config.yaml
hidden_size: 320
vocab_size: 16384
hidden_act: "quick_gelu"
rope_theta: 10000.0
qk_norm: false
attn_scale: 0.177
bias: "qkv"
init_std_up: 0.0362
weight_decay: 0.15
warmup_steps: 200
final_lr_fraction: 0.0
train_tokens: 800100000
MLP neurons of a small language model. Each row is named by its layer, matrix (up: input weights) and neuron, and shows model dimensions 176-303. Each number is 128 + 24 x the weight over its row's rms, rounded and kept within 0 to 255. Numbers have three digits each.
A block is one neuron, or neurons of one layer that tend to fire together. After each block is what it responds to, as a language model described it from the Wikipedia text at the highest values.

L8.up51:094131083153195134088143112145098096124113135150138080121103117100098167116133117122098100119150128131104150115096150164159149150127134139130096086141106137114162112133108128130152137114138131161163114129138170121148116110167115135087106120093118139130093102120086124136125106162085160111128078148121093091102112138130111122128136153130133093104125135131136127131086100113114115110138
L8.up259:136130115161151140112155109105131113097160087121139143147099093137113161118174133133138138125105119131143116125134158138117148130132153100149089149080129182164134086123132161153146127157193081141112141134148126130146153104112113139133115111109141152124124098113144150138142121112111098123149101141135184084095119151111127118130155130095149071136104121171094146145090141140092122154130
L8.up282:119096125135124140117150140169148096153110166097107063109104099130105149127165133106130114139146094129138144130100161157136096108119126089149130102098097131119170144128158163109154122134111087112141170130175114183150089080174123148102119154154113109146119115128120138135128112147099107122145123156133113163110114122145138107137166112100120122116112126156111167092090173093136105109147
L8.up605:132151140137132125169192127123110085080124136117151094117103114116090099122114104136114112110135164128154107142134147128103136123140110141126145051132131141170180123141130126116138126101142132168138144144123159138129120065133118105166126136110104126142143130133127074147104073157134157096116118156135109109103161146133068081124161126163149132118133101103173113084125111098113097160119
L8.up724:104123178102113156154152094173155109123097081153123127085118124146203111147121141150143161101140135149135107087121155115139161102074112154155142146131148119139100134146144165142193096147143120153119124167160129129169121132138094159057119063080131107123156137150114137130097163140123138131119157189120135178125093156143125107086160164134125163150161127142112138153095117100127097102129
L8.up758:147139133172140125109146125145160110101143124145119121099114127135151115125110123112145110118092127146109107141126184171122114143099152105102137134098107137124155124157113122086148145162148075122133112148146099118116113126159116106052095113100131141071149133112090133140111136078122130082137087150174094098140168138121132131135132135112144135153129147135154119122118147133127145094092
L8.up949:081117124159202147071148137175120084130102147163155140127094158154144135137106141132088124094137138115138127111143156132093150146111142145157143076130131092162127120145119119102127140139140158151097129162122155115144125159147128128130135100191069110102139125079088120130161151141082154171095134145149088140094149134103140136133160107104123169099110115125153123150086129123134147125104
L8.up992:131103127136164132132081144123181133131139139134135109147095122103107104131127125149128086094143107128088092116105108125137138163116143094119087131090129127123136125131131200123144108124121111132129091143150104151126106147167127175091106167116153116146137089134138113141160100097121127149136124146131126139118183135100152118125155111121139121121157152133165102115087142111137115144095
Responds to: Words right before a base-form verb, mostly infinitive to (in order to, decided to), also modals (would, will) and did not.

L8.up42:149084168111144113111107128161149131132133135143073134169111137177130087139096119096147112134102158128121132111147085164113132136127121123118113141138116108118119135117158186174088118118127107071141130179096111107185143119143162076105135173120153120162117108109108080139103149101144146116116108152096150156143118136124133107154119119135152139106138145078129109137099092172109120145108
L8.up265:096145140195076147140097109124111164134138118139127130121139095109129129081164129107135133103134097129136156191100129159113105082068094111140109139137116116110143142108132141092118169092130092102110117126097155107146124088109132072099150125071149144097153088105139179078101123149106105148134107116139141131146156144143128107149110146124133112134114093114147110104146114089148112094125
L8.up313:158120122100129179129152166111122129148127123145128137127142116127113129108090116144156117122091145124137110109129127129106159119131121103124159133166141125120147120170101148111095113130146121108110132122163122150096159133135086130080146138136119120172147110091138165103186129141125115113138121146104174137117125156156108133110160109100140114117138112133136162127146135132106168124078
L8.up430:108120131144122183133165124120106162117136143105125141116136128103114127136127137114109138119158105134105106135154123199128119133152137132119145108138119103098147149085180172061125134158152125079114099136133158186121146126112144101107162120096147087134187111128114110107125159100122097129129144148137124101115082180139114121136123125103148159125154153120106142118128160117132165086107
L8.up478:137139121163155102132113118135087099154086182099119152167099098143089116127126128118137108135096106143159086111157119145158090147079103117102121083132148122105129082114110176130121101135088136080117128158111144135121149117111113084142102141114157136140110071132165121118122193138118128121138094119143128123125110193122136159148142158115089131136118124140138138111116131121126110098117
L8.up537:139125104174115104114121131177142165094147126118097182105137130137123131125166131118107097151071161164084110155091122124123112106135082130101087138127084111118144113123128119148147134104153116137110118155128116095183110114134164107177120098104128114132121118112115159136147103131118152110080136095126129163152126131082139116163122105107120081120156140134079090125174117143116142141116
L8.up832:112127137127157128136158127126150180108160163096124121115097102122112100107191137100099183162098080087115113157151136147136120126118128104069105112121126115107098118119112107136129150151113127108125120149096123127123126119096163092147140150139160145166063121121122114126184132163097096145131106161124130138152183124100165111154132093126139140144136165103117168159124126146113166071142
L8.up1038:084126120119094179138082096158138147137165129148079113111152154116155117114094118146149126119114147127073119123143158124129152118105164075132124133148121130134131102115135156113134139123183065115127123144108116126143171121103150119106127138155177089093140093123072137118130107108126135132114150142159077139181127106104161124095186153099134124099102133059147118129123118159147094117109
Responds to: Forms of be (was, is, been, being) and words filling the slot just before a predicate, like not, as, principally, relatively.

L8.up84:096164128129158143118133139138141183173141148186113139130152137159135132113075130135148133105122152076155142122112122106143140112105119164133098114118123117093144118097111132102155141119152109114134131163143105128195142127124158110174116103106148137123156108101116113113154157160143111142146172175119122133138151135110084115107141151146134105136141145132152171123137104130126149141167
L8.up389:092118141098088155124131093120127096117117094116154159094121121154108087114086079170166116157118146131117153161085099137118136140119161164107126103117120118105163101163101121101087149135115136158149105125143137111167145139139121130145142134176121155117140105110129163144105136108104160109141149084107135121168147166153139164116144102124173133143150154147112116136148165143091156107122
L8.up566:123141152140161139122116161112129131132114125134107145131118147140066125149126153127182137136158122121092162108109131153157091080105138129125114089164119106135135154111147131142160173092144126098147144128138132100156119112111065068100135103108169134124073106130127098170133134134147107112099119168104149111109119127139109133091174164154137083143053177119139128137120141167148133153104
L8.up755:150141163165134152117123116137138119094110092161166174113129118103140144119108129138093155120139148106156107137127154134144136145127183188173140138133100134165166112165096149131182141129183135143098117121136108085107182147122104106116134123113128136095133114097160134105098144099121169158133123110127084161158158138121102076161102153115152135138106144144122111125125138141094127168144
L8.up868:152110114115132173109130151129163115139149139127126097102139151139134144114126131125134152157148168128169076154120147163147126165163160125161113135113095163097175150111152135086122112149138126137121142172151116115132136109159171084130108114114148171171082071111124111143107140135174147159070120143098164110184151155152115132094140114105117073102146098113120135174123146165115115132149
L8.up869:113101157114112091130150157141118138124159117100148160079100155127126101119121133085145159140136152156085094126103150127116102140086141143149117134145131144129139144140121148121137159110140177119136091133151132133133134152134148115109132160189142159141118130103150143117106133132125101161086114180161106130132115118169124118093128144112141096155131173082064118120141121132110105190167
L8.up1018:113138116148139154135144113093117090140120112123124130146093165167115142118147134114115108125102139125114162147092133117147083142153135138127127086107159109110111111101146168117092144155149134132098137167112136080154138147097153118078186101165156145105148117142141118111124159136144156188168125143122133147106128167117089126119101123118131147134104136084148119114123139111112088091093
L8.up1084:097110109111114185133146104132146123115119141159135164134116107109153140120133147107128135110128080138114125143082143087132133115101154131133171096158091119087092115147142169133118101096154190108101121141151097110149137109135143078142146104158180149129136089098172099119123135095147121078074149129123142159132087166129131111127116126088164087125104136132150090127170160114112129136131
Responds to: Fires on and or commas joining two adjectives before a noun (loyal and sensitive, slow, sad grace), plus intensifiers like more or so before an adjective.

L6.up411:106142109128106156144129135176116126102145119110132139108110158153117148120156133134128113140081113147132137170118151137146121149145131128113163116126110153123175135102151129160158113125106151136128158135111088123153115118108119119130139136156151123103099156130117114162149123097166137118129126090130177104156138131125108119109137134101154114149182067124136126120097144123164122116132
L6.up1107:123115085115120143132139150161103125087117145124123111137141136122092149156128140134132087146110147174164109103101089151151096101100117127124130054137092142113140094162159129115153127089103115152134129118124130146110157110121134149123092086134119128115106132081117149169116135146090109128116113113064083121142102122105121098105099124138136145102125112150111064136186117115184138106135
Responds to: Fires on the last digit of a four-digit year, split as "196"+"8", mostly in birth dates and table date cells, e.g. born 1 October 1968.

L6.up756:123125152132119128158123048108134128157165104168156138127117106122096120134117098137153125112159212146111095137097103106149133103144128143143130085145115128130144100152147141161128144133147154149149100111104134160139130106121153121146118095094168090097102067137125133147101135127136113122125162136131095148128164139103100104103122163089123160100150166110139135131136153164153109105091
L6.up1078:110121117154122131133116101136105165149143106116103127138102117137139128141148102122147114131112146165081143145137128092126120112124143102151111117095126123149119137146130157124127131131142120113132128119136137156115149121193143075129120124140179084100163089142097131120073143166139113148122125146113103156127141152126138119102139111164080112125158164140146106137168128171101122122100
Responds to: Auxiliary or linking verbs just before a participle or predicate, mostly passive "being", "been", "was" (as in "after being kicked", "has been used"), plus "became".

L6.up868:103136178106165113134148121126101098126171101096154099092150153162132138130136122085132131091146150128114156167137127115131128147132150143161104155129147091130149110143138116128127147108150124102117109139134092090154154105141150126108115178132168134138137183119141136132127130129103144145131115104118087112159157127128147090108141116087162129158170089096118119131111146109122131128151
L6.up1035:147121184129164131144145082087086130154185103139149097121118099087112122157141114135166087142117113107124127149114134120136132161088180124155114155123121108182145136146149169149118101134189099131138121118120133114160116160134121133114106142157153124123159189150130147117138121146130175135176103087125121122130128161127119121112112083097102140165162128091120142098125119128157118149152
Responds to: Closing == of Wikipedia section headings (==History==, ==Cast==, ==Release==), plus line breaks and sentence-ending periods before new lines or sections.

L8.up20:087172127089125137144126106107112112109134068096136147130147107130083140139134143081105102142150148098170139156127117107119141147144159109156150088180151128123130115125119091150109133118127131117119115130131109094098165089106117156135154126071126097132162151122132122138153141162107133115140093159140157134131117115116145135152116108151080119153131145138155107121078159145135098134116
L8.up44:128116166097116142130129129115125123169117127109103117161119141143127146105153096115152123117135161118101124165124117116149153176125159120144108134139132099129130110118138092139121109082149119177121060094141138107124121124147117106157132059150150154166099111114103134156097135085074131089162115160121154113114097099149121072112109130121185141076151092160144159145140143127102133126119
L8.up155:112128123116129135118132127121140166096111162131115167105125123119118100104133125135147104158145130092191156156129142130136134113125171139126125140112093086136149111073178173100112118147137103162139133135128111127131154145119129099121102123146118116141169067107083153127166171095108159131153133163095140132128119158125135160127113176076180141143132089122117119143157127129109111112145
L8.up428:119148128094121112137094193149125099140159070096111121107138137163117127102106116089140124127147163095104100141106129132133118123115118171151113139105100131150113152105135133155106132100141125084107128164148106103128168101143140120092118113132150121144098171153129166138107140150148124115099147176142150144144115152125141085117104124106158170134137152124119120139151086136121128147114
L8.up643:105124123138109040130124144120128130111109175131111146147102111139136141103120135125130145159161115120127147146156139133118063094147122129101133137129119120120134116158136092111136144086134112179115126140094144146118138121116111096115114155154110137160128130128130129143133118131128118106189138148146124136148149138161152104160097112140202146185117127106112136124117091164097132139117
L8.up855:138101145148160132148160116074113109115145136141138136125105102094122112157094133123112097123135126124144142159186096108140106112105130121083101129120139161135185095125162127145143160121154125130143158164140155162156080110097124145106127107126120121149093076105121148097117154090160147161106152142117152131161086115098158112164159074124094165163102114129163138118089090132107105108138
L8.up977:158106144140150117117108128140149148129147119112115160135143171135126167162111140115137122104123145123139145152138112079106113115137165120122125080129143108143123094137109121132117144105113153093129185142115115140113121099124108098113138133111145102141135100083126138102121118151133110133161122108094100150093106157129118112123143124089118148099135141132169165096103128142075161120168
L8.up1116:120112180140177116142139129110137135143139163135115115164101127114108130118109106125132089126126097118097182147178130116154115170108154155093115143115191131104135118142101140120129134164128060103137115161160127104132138136091148095150136094118156120146124148118087108147142106134120119178120121124163116100170170129158117124163140082122078141134138089091131118084080114109152130106128
Responds to: Closing == or === marks of Wikipedia section headings such as Honours, Track listing, History, and line breaks ending pipe-table rows.

L10.up1002:104112114183142106113142157165122120066098136124099082131120152139122134129146124097113113127142118108092084085145126135165108120081098130113077193154123126152140109139153156120136107095113115100086096135091184164133126109130144098133114111126130126101139139118135121119131111126096136089160124137139136115113130115128103131130158108127112136124118080133142134134125098123147138088128
L10.up1152:116108153141143111110118107110147129163119140125103155114130128133121150117121161109156136153117108157157123140168113122171121139151159151062100158126151086146179158123093105135077139094133116140103145091137114091137096146164109080109124115119096153137161086162198154134104083130133119127157143115120158129154084163121092131127134137106148133137164097139178168125108163175124127126092
L10.up1208:145130129138058145158148152110125144154114135168122141130072151103106141119144129117112158107116155162135123123097122099116083116139130111123135099149121112128142118173127153131114161086198097084089123151105106106177163132127135120119118150095155110126124118107151154152165166133098101151144161130112124146132125134135141128113122124075128134143171134119125116166170111105138123116138
L10.up1220:120134134178096137157129104154148082091106086107076119133112116159072104148113129123106150124091156151129134157104154152126110178084123112120094154155094088152129095150182107124141084113127120168136115150099154149111133187121135133114086108140151120156125158156081126099136086109090144113151152169133125143128131147129095180131134138135070152097128146156124102101108143166128111121101
Responds to: Forms of "be" and time adverbs (later, eventually, subsequently) right before a past participle in passive narratives, as in "was later denied", "were added".

L8.up246:158141152110164161152123133140090108122165123184119091130141094156120138158101116156147158114126136114143176174130135151144117145133124099153138107143111094137158156156127125169133121118134106094101141141147089153147125092101124114114114162152116152120127120169159106135102133163138110149124138123086148145118134126201149129132089144097141122087118133112159145099124110130166176108149
L8.up321:110144137095168134149098100104100110091141142127152106101132090135103133144118130090165133141150092145117122147094155068123093128161151136108074132122182104131172078091132177146111119183129155116110134113103108089141094110147130152137121141143116161175151138135137100110125083090104141125119117103057109133146127139148159130153134135089129125151122109118120142147133116129115104112147
L8.up373:097131108066118175124109087100111130144089161145134105123111122094094079160112167140110131098122119079104135156099106127141168156156150145131130145139151100143156105163144137125175139143110102083077161119145108142134130132130155145094096134124142128121115117134114148118141104105109122192127134136127165113126168151133144080119145131133133133144154119159126182126080097158122162169104
L8.up492:132173112119097104135127120108121091176115160155107123139144141139117137134104154075128132133156137144136115177102143106115144085137134152186156181116158101141112130121157154144146142121136134111136111149155084100115175144099146119097105143145116121117103151130144137174127114117126106165166147145121137175151098156084143104166143141050137136128159090092140172213109109138132094134125
L8.up651:081113128077126127183113137130117144096112106165117110144109167145099157117150136127154119128152150129120163105109119143162118141135144173116137117152146094093163135132221133128129071146126136166133159108101130126088103117136119111146117118149144175079069144121138164116085138101150097097106084126162094127138133139096117149131095105119101129169140105117161089139104114161142115107105
L8.up696:096135165115132147132136134119127151150134140129125105121154123153104109133104129080121127092143084166109156162136125128111112103096142172129114119124144146137150119153150147117146121148135107107144137157168100104133146088120153131087150152117158164118139167132139120147098116116119146106046147128076098144127137130125145119132088113077125135172130097113104107111128102117105098142081
L8.up928:151159126149118106120168141129115105116080107149090120118124144107126107144080128134154134130132146107158113118110159135104139094138157107101102105135151114132133150130117158079144149142148135107088084153136130133097071097110100121135163121146137167134137168118123164084123134098139137126131115147111145102148115120085138139121121099076114130150119042115105181113112162142142128117155
L8.up1062:097131181108147129151129149110080131165115100163128123168114135120106123169078132094131088092122166104114176112123100136099129164127151146156129116122124154090135150158106085124149145115148116126084146156122145121129108097170115126114130124121129146128107119160146142135086159102101128152146085118109120124116156096117128116153079116103129149185148139110108126101130117132120127124120
Responds to: Line breaks and spaces right after a sentence-final period, mostly paragraph breaks before a new section heading or paragraph, also table-row ends.

L10.up144:076111149106128114151125117153114155118147145154133142136101132111090136148125127134143121135127152150100116115103116136108103148127093132146121082111134109119164125159176172166090176114145122106116149189120061166140120095163146115150103111115092114141120139141166127143086119152181061137179159141127144160162090119121145126163132069070124169134078131110142101144150094155112116125129
L10.up317:089177147156110113131127180134130132148130104091172121155117112098159111123106115166140128109064126149140090151185100112100130107150171124127150080097086150107186145121116199139145143147109134138147137157091090091136114126129151127132144108123133141101118090137133148134128154126124118100107162100161108152139088166119097056157142147125119161109146169136145147137094142155118103139123
L10.up833:150101121117150160142135127133132148153137150143123122085163136175140146159185091133157087148110115129130155116150129146097126150134134118158120134125154130126128136077124129166127168117168133098138107126144145149133134130108130115124138144135100157084088118094144113138104126110108152171172146109128108125111084155124160089134152098133107133142114114179117093097093141136084154161121
L10.up1102:111115144135113154127078134132111119103119113139139140159152120122087131126129108136128125114103129172166109138142114108118073137113137153108111129148142075133099112118153161104173126127117139070069096157128121086129140155135138134169152103109154127116112094106097106098165136132121153148099124139089120127041102135148110084096133074095076126125106124128127096122101126109166150171087
Responds to: Tokens that open a predicate after a subject or copula, chiefly is/was, plus not, too, and, an, such as "which is known", "is not usually", "too hot".

L10.up45:123106091143136144140158194105135110088119112090109108077121159151154155121129144131146117106123122142102119084118063140154119091159087155141169159134126149135123143125132103108134114149142112127113128113140151157135157124145156180146129143119140131098111166125117122106125100099148129111145143099183135056105139088110100108130095079117129106161080075134148108154093100167103103136117
L10.up685:109147118147121166137112181140137160128140105112121127130128105103088149141109144114089094138095126128109143104119129127121105144144080201178087084112140133193120150116096128137114098122148134146092101087149111140150099147121123101123103144151147147185123157139115126135136091132153140113100103139120135142110138140117145088085146117086089152131155128123152133147105147117132135117108
L10.up835:126159130158145115098119151119119118121133146117170104142149118098133120154117141125131113109123161090134136146101137120083105112152072184133134142113149149145167123145089152107096089105141129119132120106141193150118202128109099113138093139143134124151125169099134124113113050102094122098139125118124137126131120092125114080109098109153089146121096144165132103175138086148102157152125
L10.up1170:133114100154151142129114155123172108126130113129150121124139117137159121185087107158152104095093133096109129132111149137131159137150108191150113145142164174147156142144094129131120117133130147148140135096170129132135149140126115103140131139166162141147106185112133161167127133090132146077136141118152188110111155131141145090123107121106146154110112160147147155146144112125119172121103
Responds to: Final token of a person's first or middle name or initial, right before the surname, often in tables and lists, as in Jim, Phil, A.

L10.up274:125176083151130130101118101131159098102114157127165127134086122097144163120112112106127132159167136120119155143176131135120109120098140126171142104147161132132136088139157106121118170147108125146139123126148138135129124133140125119150099142125133134146149132127102157172134107137084145079131143150147095171097087150102166148103119094123203110157136143137138124132117146093149075150129
L10.up791:078106115165160141130146154173121139104137109114124089146115145125133118138120124114085160158166147139099160127105147128123114145115110137148101085154124102122146119114142174149121137110120121124140108168134127117162100127164163153152045130129100120085135115109122115145116126144148146072139116118097129094104137118123146135091119115142124090096126124164128133123091136122111110087136
L10.up983:113157128165209144137118128153099112107102111160153100111114174107096128164154107127140143131141147124113136123136137124110153117117123108135118142147084124131143092118116144135128143159149130107128125177132136129168121101102176193092105158102133132082098147133105135183096108163087149130116124149113090169087114103137172134100159125082122099101141125137114097138120138103112115161160
L10.up998:105147129142168127168099113093114124089115136091162139163091113105144127125139121106128146132103123177123126137133156157132113164125147109121090119113120095166106121151114180152111123146109104097154142144156139130115092131114149121129109165087152140136123132097093157153127123114151096110124142096134125099111112166114166101159151161185171134150136107143170134135077155143160164091110
Responds to: Words right before a main verb: infinitive to, modals (would, may, must, can), and plural subjects such as these plants, his friends.

L6.up15:144088085119171120162164140094135098155098136120123143160164137109133195156075132147134088151119114152127151143152114125141137110092135125149158125105150135146118112141107173121145118113124084137118213147171124126101148106132129070135110141124162133111108126138114137163103123149131151114114119127121147087116148081125118098121116106142108182110116147127121123156104117119179121167138
L6.up1225:162121122126128136091126161080117132196099119143129164082141150110155156135081155083143162123123102100132122127160118080136114113141152144128095121119079134127098137189118141105095131108110145132141122116131123109142118145108159095112146114112105161117126144152137106126119133152103083142154146108073125144161086123122117126092108082130134157120164120137143140150150114140132085117093
Responds to: Final word piece of a split given name just before the surname, in lists and tables (Evgen-y, Aile-en, Luc-ille); weaker on other word endings (frag-ments) and a few function words.

L8.up179:112129129112133119147136150160120143118133109097126133143161111145138137144113117169105135125146126147087152104131083106104150113123097109105137081138113121151153151144197139103115128122076104140131121125166124099121155174165138137117108153167151163151180121114131136148145104152063116090171149119130112144164084080107116138098146129135120109113129126118148103096160096114127149143096
L8.up235:111113103135097147117167155157108148103109107161160127174100151116122164119057136135145106142147095109097151142115118189161092096153114151143121113129105124132137152094081193141098103127100131105122124125115153159128141101111153106115146109123104126132093168089144137166085131128163199151138117187116141133128163104133117136085137125101096148106135137067105080164112138124145137150147
L8.up240:132103130100124079087093125143128154138125127155104136118137148147126117125115148161101158113159117114163154135144137189173143122105146157124104120129109141092175136151127106131140114124128133116110142101164144138120120089193152138136120100091143118150151123110109144152106125120120123156062141127109135100151051176129096085113182132164111148144054108145148130122138168149152107121124
L8.up335:151159148097095097155148166191127111079143141097143138129119108132155125142089148170135114148114108101107125110158076140156104154151127163157117147080140130116129147156122124100101094154168139124131120124145138126090151114143125115154098146114129174147124149142126142081143144098132155134169147133114118116126118146122108125105131107134143161118152129095145142157139133131081100148105
L8.up818:131122171138101129157107188127139116201115119116128129119157127084097121125130125164134106114099100155143129102142093124160128121110117097141171148124108102111124153116120119119101083136090134112104095102109103126152132161130150141089167121076155141117130159135102130147168066188092160130142148122141130120076137149142127114116115149149177163113134109066135129146105129136129105133089
L8.up1001:136130137121101129156131157110077145111105104169106134127127118115097137171138112140154119138071097176085146099129096113159133110127114117111140154115153092098123146147162128124100099152116091128118148101132088114133164120159166184124088067103151131141163174131102108141129128161140127134126136147119159136110130142125103065088142090133150098161132141117111111111096159144148124090127
L8.up1024:140176141127168137104111129109121135138140138149164136110161105127130153143121167104133110076115120146110128170122106138141092100106103143132155118113107123132147145157113151115110110126107120110127145101128110119177146098148132134147131134124095125111150101161095153077138172157157176128085152144147116133134134136167111084060112113123127093138137128137124097099112101127120152091104
L8.up1065:080145124124139102132145164132085161164133168132137162137109112144124133109120126170107086160120146130128156119104139125131119125128121110125149089152154147202154109118111163113092091137165106122102169102115093114180148132118152120138077113132133125111159116117144156139135114110136157131110098071108153170140102111091122119124095124163129116151090132128126121133119158127138098111080
Responds to: Final piece of a first name or middle initial with its trailing space, just before the surname, e.g. Dwight, John T., Xavier; also inner hyphens or word ends in multi-word place or party names.

L10.up312:150167109100157127169104115105108120154126175094106110136137107158122115112150165131125117144087140148068112142117120122135134120153157133145143093106119087136129171109172173121174089131113164155069135116109166133180108186159116104116135106130117169152109131124117134130175100143169115167110132128127155128098138105110129136113115122123142146088101124105171121095149120141115097162101
L10.up463:169136141116163151171113125091080111117138125132142109096105135148089131163134142127153131100121147140161108069139132100117099167138134121118162103126108143085119160128086130151148146155129115091100161134143145166161120112102104084091109138117159123122087102158126126103138145180151124148157147169135141178108109098155076151107156178113124154120145119141134137129086093172179124129122
L10.up711:136125082111178155114119145117085090131144111094129150125168108158126107114187150147118127147087114134120116156126165143134116135135114137119143105102120118149133062139126130128118127133128144119173193149120135099139103137168108161096117114125131086101118114181085109146161089152109097118141134102121097094128119113151114136141161170146096136166083126153119104088092116097181112137164
L10.up1125:119110086143157101089141108113087067110115160148168097114100140123140123149150119147132153146119113141151152127145064128139122171143096061111145110140118071131096092175135105121116148118117108115146144073118122153129159144128129130138093123112120136104153113143099150137096115151152141130148135161132149112114114116107104130142135122088133154110122134171152122111111124170135142183115
Responds to: Opening token of a written full date, such as a month name or day number, after "on", "born", "(" or "Released:", e.g. "On February", "born 1 October".

L6.up369:107152162118133158105142083122121151142116128124130127149130124154139090125142105135097079092085133114122119155104122137152135147132142125129099099126108125119122101133119174088157138132118104132148101124150126156132151130137155105151131127113150133133108122170117130067180109146108133129093095105162143132100137136114115173163149152110085128159131146118147144160093136094123137113084
L6.up395:119100120139119141166100149160157146124182104131130153115121099159115132082147126118130150136152104122109099170148087105127130122122161173148100094129139131118133162158095141092147081095110147110144094135137120116118149141119114105107139148151137109142098127186139166127155145106118128162113091143167173152118083127135159140151109117119105142175155167112116115161135133113119127136103
Responds to: Function words inside a noun phrase that lead into a following adjective or name, mostly "and" joining two adjectives (influential and renowned) or "most"/"more" before one (most accomplished, more modern); also "now", "especially", "various".

L10.up258:136124130100120126118121128131142159164138112180152093143158113139121099115076101156123082118120131124124088126128129138137160080148186120163146111105152092117180142094116162120142155124131083125154141163130119154143151124139133159141088158118133138096142132125140171175170144121138151110151128156147159098121136144135101128140126151131137101137150129102160120068150108141099127108113
L10.up374:070120141108071093171101102152119088099103102130096109127116092133110113172109155124157087142156094117098159119121111143146137133089118107088160143147149129137119144151128118146098109117145108156138145097117128109107133100164154110090135161118152104170123048158126115151145156152105126079163155125109126186101129120157096112113150130124187135139136166098148138145109169127159117087111
L10.up446:162175166085120128124121146186105190117092140153151127117163116116135146122110125145102131097096134147091145159130112118095142092149159107122122096140160140134141137163162132142108099125118117133196151130137137118129146117106145132116120126139130121142134138105062155139126099113142122164133147116098124138138106139103116133135119114139114081152127112104122124127123146162099114088100
L10.up719:130128108154142098122145135122130124135105130121177154113104138118087146148089173118207129121110125130141131105108105164118145142135108148138119124114122104172117131124147122140133124102129087129126112117122128113097133107156133121172103152104145123120116155078132191152171168124164128123132104131126135152152109156118111132094132204112136121103119108150085157142140111086138112142150
Responds to: Word-piece tokens inside foreign (mostly German, also Dutch, Portuguese, Norwegian) proper names and titles, e.g. Sch-we-iz, We-isser, Historis-che; sometimes sentence-final periods.

L8.up48:130132132108150135073121128104117104151112136127096163154121114175149102102041142131113150094156154146173114132130138131085116093125157174110113125136142130109131088185167155127185181101108131109137140131146142125148103121081109111186114113147152149106143135109140108141121131123076171118150148123104118107091133153133132115186122164141138148144113098137117123128147140121145123107150
L8.up575:070082154115150149142153146111113105178136123110050126105130115149082136120144122094131121124146103140081131147113163132148151143151124157115159101083114067143162141121140120112122096132135134176124137168147140139122139106113171174129104093118136111135119114147105144141102126153103104149150130171095141092116145143137122091097127149114117144150124141137119123146146141167160108114125
L8.up656:086131144171173157145149142105109114098131137149139111107145107141136103145120153116108082115158107119164126132197163103127118125128103122115127113138110106110124102163137119087134132148136171099155121112160121157126128157112094104144163166083173112100114154109130105109114144094156128106126101109108128102130122143130168115110110180174108106166151079115103200105085145134170135138123
L8.up851:075132144107112088090118128106112127134164110120108130112130155150140124133148118137149085118113109111149086140123159117112102149111119151080091152105132122125143085188121135193107133136116139106179143124113082064148123082138124144114091150117140154131114133146154093132126099105110135145118137120096153117122144104135138106131129137109126119135163119198118144124125123152108120116132
L8.up884:102113095113143105087168155118135075144140171155127121145080135135127141116125147105132120144111111111145130118134125082115113156136124116121134107107157153108171113159116121153138117151083145112136116127172120163114119128122157148166121096122141101113125092114129142153096109102102163127141141116171123124137151101136103142116118157085132091169086155149118124138131134088130125082132
L8.up966:138091127146121112122116156153094091143114117125136085117162148124120133119115139125159103153139139098202116114142088071122113125122145118104135133121106116130164114124132081100168111113114107111112152089141141156098162140141108146152116145147144071146107096118087075082137109116119154134163125089062128168118111115147139118139127151141128090176109128167100152144103085147187117134106
L8.up994:147156102091148158125102144123127149141128138171154136127139162137117091122144182116094142150145127144153106137103102128122113134124140167070134106142131128105116134125138132130155131121163117129135146122131112177104108112106160095085107120129131092155155101124148138082093120110155127128182160109113082100107166142090141136121113177114133139145102113158133112129098117137111092123117
L8.up1206:152115120105139138152165183112133136116105149129098144146143121117133140157142138109151152089137084107163133135147116142136125179116076087111121144169116138138128096160115139091122117190094157089122101104105112161162136137105150101106161108113112141134108143113126128130148115119102133115155131108123118085133119120126118135103164096112186120119111139140135089081115144080132143127142
Responds to: The last digit of four-digit years split as 200+7 or 199+4, in election headings, dates, list entries and citations; also a few stray words like as.

L6.up743:101152078165119156106118091122109124142132101112084050093115125112129132146106128157159145127163109121131136076133110184122146118155098059121095096174132127122159102161135119149181098138165111150133142133156127129145129133126159128108114145115111095142143142144137086146123128122131106104107101149138127125119161141077125072090196118121129109120158103120155147099131122109103146150098
L6.up1104:095106103097197133151135120143108113137136097133124121160150094111125160106107174108136172128115181143133142062124131116126108123136085147151114154147128155099192084150135110119129083123168142148124163140136144161140060116139148142157124123104121162136098158143081133120115139085099150145092188109144106169145154098125102088138138087123148099139164105142097099112129125098126123121104
Responds to: Mainly "to" introducing a purpose clause after words like intended, aims, in order, or used by, plus modals like would, may, might.